From a checkpoint of a small transformer trained on Wikipedia.
Size: width 512, 8 heads of 64.
Training: a variant of Adam for these matrices, 567M tokens, 4329 steps.
MLP neurons of a small language model. Each row is named by its layer, matrix (gate and up: input weights; down: output weights) and neuron, and shows model dimensions 256-383. Each number is 500 + 25 x the weight over its row's rms, rounded and kept within 0 to 999. Numbers have three digits each. A neuron's up and down rows have the sign that makes its largest values positive.
After each neuron's rows, "fires before" lists the tokens most often just after its 100 highest values on Wikipedia text that the model never trained on; "fires on" lists the tokens most often at its 100 highest values on Wikipedia text that the model never trained on.

L13.gate215:508472500484473526507470475501508474461483526508465510486500443518478469531464462480477531510480507493476480493503491524514495526476524479470463499479528434466452514525468483487468515498479483493484487501507511517534508488531508447486500460513488509506453532515540506490470500503512550512478500495486525514502490551523516523474510483507507520481546506551502521514492490493457492484489
L13.up215:498515511501491504538461498495522484513477503487438475513492506502464481487486486480494504492481499516559470477517547528515546484492494525436528463483515526495472543482453474497525467533494492538485511486501505429515558520501513480523494508545507462477472508528487536474491494471518485497485538558491528507488505506482479481457517480529508551500492511542480493475485501502493513527484
L13.down215:515470479528475455518481472476503524489482540482472508487525521452462492494445494528520522523480482520507484485475478480478488468504495443492507491471542482491469475474498524495507496500510502497468475516518475514514521495493491493509470491507531468512485507497477491535495482477502526489502499500546508532492478512494481529491515495522506481503503469476511498460496493498485520482470
fires before: "\n"
fires on: "==", " ==", " up"

L10.gate1216:487516486499472531531518511518505532503526495516518517487479524538500470506471510499509448515541528519500488532509537521512491449476446465517462484549513493485461493529479475516506491499504451537510535491485531523498517496542528501494539428463476496486495509537529503509504528512532480514461480499486475522499498475539514469539486516509497462479499491504477509491460491516498494553516
L10.up1216:511465503524522504483530518533473513511457507518512505538472513452515475544519483504494459468448512497485547505525518513500501529483533491476512510482527508449463529494535478495482449502488483477464484524489551485526476515517504471500500513489487521542522536506507556483483494487484470525500490494483495518517478487486471521485563460512499510496535525494559510521488491544484491529476
L10.down1216:461475497513507535453541513521550479471488470465470505499466516546502512485503530473555538527454523462544506513532473521494529479486511458476493524551502524497459482486448467477495492522502452534533531519465491473514533480515514483447535503496501540501494468517520507525495502499479480533477501459511519480476526444439546503528527497515514483504518472502479520511473468475477512514491
fires before: "\n"
fires on: "==", " =="

L6.gate899:514512476556526520548452486509502508558471506469512532539465528492550499522481478485520532491490490471496494458479557483479460493487493492497494494503478499487462482488526451518517476479489488475471501489456523522414524468472482484540501435488487495479508519504552514511499481480479478500521496478503504485483488500496511469507487490507487503475529469475518492450475502465525512481482
L6.up899:495454515523526514471546500515518481493547494505489529473508477528499522500496534475493485492489537531526499485497494481469507498518541489507476450479519516489454515519528462508501509518517494502483491514505468502469517530547539519545503495472491508472504584479519509508512508496520492482526465491531537536498486502505534481506470507468502496518518481435531480504493472501538520486488
L6.down899:476509453513498504499522470497492528520497487512494484495522494512513515469491498458529510472469508509505439498536508479510472513495476575494477546484513508515474477499471512486479467473510482502493504522501467508497507524510510508521524515546486490490485509478490485524532488516502529505486539523508533508490493511477482511540463528482509462518502523558483520508486506497494540485522
fires before: "\n", " |"
fires on: "===", " |", "==", " 0"

L6.gate826:502515484513487476514468511533473501488505499490494506440505509514503487460528482425489513514498474517486494506486499514553526565515478490455528523518538489522519544539501545480527504504498535503518472498484492533525468547488485463532498486560499493493491502478480533526504496496504490523550483566497464521490475501471497520517500496506473499503458491525493516461525530498488443516481
L6.up826:513478503557509530479486526511531516531497511499554517511543532502470482487484510518496510513464494516532529521461479511502541528518485539495507481495497546516515508479496452483528503457539484502465480531515504527455508572527513501517481515451426506513517483514541545501524551548520518473506479491501495473533484471491483483504473475528530491515528518484514497472493504522491523484488
L6.down826:502538561519511516481521491471536498473478499512465479540520514467477468508509494530508486465504498476549476490502496494474546508490488518539473484473485552487488484491493468533500464489489486486483496484508500454436544491505485515531508495484476541552501497502529507505470498495476475465478475465510529503516502487495511469502498540463517525520490518532516474499494494466522509494507
fires before: " |", "B"
fires on: "1", "0", "3", "–"

L9.gate327:544458463457476514538525456488496478530473502536525456509501492518510499503495500510533473533509504563469497529469497527506515511473470469491483478463507521490465482520501512489511497507522519505464464511519474530524504504496512495509475447471501522527490465519536574524521464490506520479531552501503512466468505479500511482499527527442483478513499550500470510464471473495484495479513
L9.up327:495498486436530525581483521497533497445516490475513487537497492484480510529504499486541475450497517500511465519483515502509522487552510509491512491528482498469501527453490496500533512498513548510512509482497490497490482485451452477543505494513494536539454497510482510501495465482485477465504446502472458515485557515483494522468485476516495454514503489500462510475486465493469531494482
L9.down327:498500492477512484489497485544503465470498513493565514521536538530476508522500479516523520524479476513550532506494510532494501491499481525520495464546503492460508454483447470481510527510534535514517506480478522489508488479499497499480487500502499506468454484501490478502482484506500461511434482525459488471525507447488521509511468505506496509528475464460481513499490468551487546517485
fires before: "\n"
fires on: "==", " ==", " whether", " that"

L9.gate56:513464505499524455489498462509515450489471501504516515496493457447466509547509481448538485510480498510488511491523490494532466542460466441494516463521509456480499532515491494483519537487501495495445457504531478543526488488529516516492507494487494527508449505509507496538461469476495498507493535500520499464487516475513542527517520552496489516496529519532533495529514486464492525475530
L9.up56:512490498498524531469487495531527488479469496522551515480512518537463491547456510477511498476472538470535516514521478492516419514469512473519500472524472508529504488489517511522518513482499479511446478532493468513501486498507500490503480504517494507508477500494448490473497454459504532502442498465481529494543500488488540495535528530530534515498538475504475488472509501495512543454522
L9.down56:502456506507432512436527502522528536475473501525490506468509524494487512498501517514521482481502464505508526493507506461472451483485509488500451509537535475470514503494509492541511442485524495487495502506510551507458487482508557497495481485498467532518552473458504530518511518471508505486487448496481529473549473501501508479533514495510524493511490519501475512477498491481498536506554
fires before: "\n"
fires on: "==", " ==", " ===", "===", "===="

L9.gate399:535504502496460515515459456510536492518525525535487525512442482513464515517517449492513503519478491505528497513507516477536512500470487520476462493497494471488500493538465527509469503496507514507523460510453518519496467528514527543503459496520528543470518521525515494489499506506509502522503530517537493503428468482534526510536509517494525498533474482453503517526498517521479471446488
L9.up399:511495505535462561528502489513535505486525518539526531511521469520430506508529471530511505503467478540499532527464518475493504486456490563453512485491529446446529461509506525492476497494532484519520493454487497497502490489491485509517505498517465500500469488501475514545474470481502518502469523456499500530515484503504500498545545484485520521544475513452485491499518523503487509434461
L9.down399:527486481499494547534496504475492499463502496534507538523521469463518487517512506522495530477446490509479533465494537519506460523484518489509528484454554450467532484500504506504491475493540461480476498488521512506482497503511489464529539520503473551464498493459479486464493491484508478492524492460506499544543521525489492516557518501505504547493459523544491475476522496510458522522494
fires before: "\n"
fires on: "==", "==="

L13.gate89:465475514498514510527517446538467488516474496511497475505505504543456483518530509447474533458484508511499512484470451500504497471513507517477495527516495497536471524520507544496490500526517528430478522481500507540451496515492530477517461509516498507520419503532528513509490496520508505512471519499472518479483527534454489483495515506481504474493542469513507501498489502504510479492523
L13.up89:502462496494487492488463474529495501521443471525520485466520542491505485503475493517489479485493460497513514487462506506489521543457486522469516470483521459466535513505514493464466505520499520417463500486500469494515477540453523520517486482479480503499491518519528511517482497483479507554475490517528495504517475524504504491529533495527497511536541537519512449480493512498521500458491
L13.down89:443463467497502524490489488498520507506520500483457477501488572540492517518533488501519524504511510486510498520484465531507486502507517478491523523499546504500485533503511559511517480528525501531493512500506490547571543456525509482527472497463477519518478496509515463528508502517483523470473524480519504498488491525495514537519472474481460491521477532500509532484536536495535503517527
fires before: " |", "."
fires on: " "

L6.gate764:486496471567454462552454531486528532500470493525471522492441452527439509525496507500507445465518506513497472543518434441516464515520515483519481494492497490479494495499518463496497522482518520502472479516466477541501499535524512539509499473468545533535526482535503542502504500506473495521534502475495517496463550485508477501489508476453496499476516521511477509528473478523510527485554
L6.up764:459456517479546512492497481523470478526512508520531490496533496529514474524543471493512507516529468486504528501535529518475518477459476523522493443498502473472473514473464539488488500471485481500506491488508547476483470468491528445505531455525498519543495528494516524508487506516484533527461518532484432538488496526495522524521475514511528499520488511483508489475502479470445514499521
L6.down764:492509520506513468515442481519522523490447491537533532497495455519502519518471500502510505507492501502494486427500485471448488513499484508460509490488503484489493501506488463483467474488487517494490473479478500526489473508513567496548497490524470517524498515510540537487512551448520532537496497509482492508486514484511486491477490496503522510487510493492517520558520474486468506529512
fires before: "\n"
fires on: "==", " ==", "==="

L9.gate132:509534538487438484518516527480520528469427520502484503469521480540498491517462484554493520483506496485489469504494554510500501510513495515496467539486463474469496533471494516475470532513504521515489453530496543505528486553502539501525467496494486455494503488520509485473531474486498538547533508536488529524484495480507485510475479482501505510496493490491512486510496473490539504497508
L9.up132:484541536470482533485539563507516525471446505513465523503521501523476500495487530505506480479493542508490455484466550482476523490508510529540473519497512520472555508492483533490448477495499465515522516482532520471488521543519536498500533497494495468528511502510542473464495481464493504516511458507488524528493535525494478512485453528518524541502520486502515440476482524507529525485480
L9.down132:519552508533483509498503487531525554517509499499478523518542477527475514489553515454519510528512516445495484478545554485482514505504483483548481528544504527512507467453494518509467501457503498525516499511526526518438542513471505479451543530502503516525516490471537509560482455468508491495523493454485495488479496538502492504503472487556501510482500499508511453471540553506489498503538
fires before: " |", " (", "\n", "/"
fires on: "\"", " (", " performance", " Candidate", "=="

L9.gate1260:463525525531538478526478488504510500467486546521525491526491481488521440529510510457518437495525543559536499504511476501499513505467479481503487472503490527514518552494502503568490500503520523509459524511489498478523474456481511477508494486511484541513508481566526513478483481480514510518487527484510481495481490467533536532492503482510487507475520500524523499514550524472490517483521
L9.up1260:488475485517482510492511527546471468520487490524512455468484505511502504497499524473528452514453449499518509505470456505503483470484518482516481499532498472453489469532510538507526454502518529533509507460486547517515516479527475473502498450516501542506475509486516521534467512542473497559468514456491510545457510482499522442560524476541513495500486556539503518492496482549521511514437
L9.down1260:486481469557527486484533524528510498487512493473512492497485462516517501478489508539549455485497494511452508502445534541521510526517491430510487478492581490535515484522561537502499505504540470505494520526467529476504475480520458498486502484524454506525491512471518488520498466508493490515499511492547440475488532526495519473508488532490507523498533499486467499490493527543526502530518
fires before: "\n"
fires on: "\n", ":", "-"

L6.gate355:504487481537555483506498513485508533490515525514462497483522444533486439476451481532468551505506474534503484463514477525468492532472504496491512475473518484537466519486510527530491547508508496506493497532517496497496465486518501523494502492460486489472519523505541510550472515473522516483514508479467509510489479492474514459501506498500540537499481520505547462513521485510499504466532
L6.up355:467516473499518517519506509481485481489543517493451508503511542505489490508488487475494527573503509504532522496489551529530495493480473511458497487508512479531480486514531506497469431453515512431462512525516485549560488513522431507552536527512477494463524506492495542512522529466520507502550537472550464522512518450480500482516504512514500526488561541507496515504529473503509509494504
L6.down355:519463513490529507482525507488512531492475523490552481512473487538474503489477509531468491491510470495486443528502504514464503489520474484519552494479465489522505504523507505480434445542477529509456496498474503550496492516469558452503528479472500485568506492511480526478457485501541517494481539479497484503465478550502481508506539477477464502468505486507510515541503464524455545519497
fires before: " |", "–", "+"
fires on: " 1", "1", " to", " Swing", " —"

L4.gate602:496481477482531538520508480548468504522516486500533505489501487499503499549550525502515468500468501551527503523547459510550456514458481501494498458461486499506467469514521536506534459509547528527496512509538515514493456476579489508490546470494487492497481531542485520481474472527512522494492515490517479535493538487497514500476520493510496529521525535525539526523525469524506499517519
L4.up602:487485489496520499492511484517511510477519495495543531483452486490490490530538516486510488458502479514530520478539497490473465497444501521517514484493547449497469503496473503508474490546543481466539492520462496503503514461496493479521520425484492536530514526482489523516529446475481514502430522512536461488523447460499529542535520530513539520479551535474495527515517492477504535507503
L4.down602:482462518512533500495549525516523519485503509521490511502473483558419496511504502516533491513500505539484514484520506471483444488469481485508488507497558457441519471494492485530501451527504466483487518559515544500513501479528545527499484454501488509527524516474519525512523473506467517505500518465492500502500499510488514517495491526504515477500509523461493504489484486517468536448521
fires before: "\n"
fires on: "==", "==="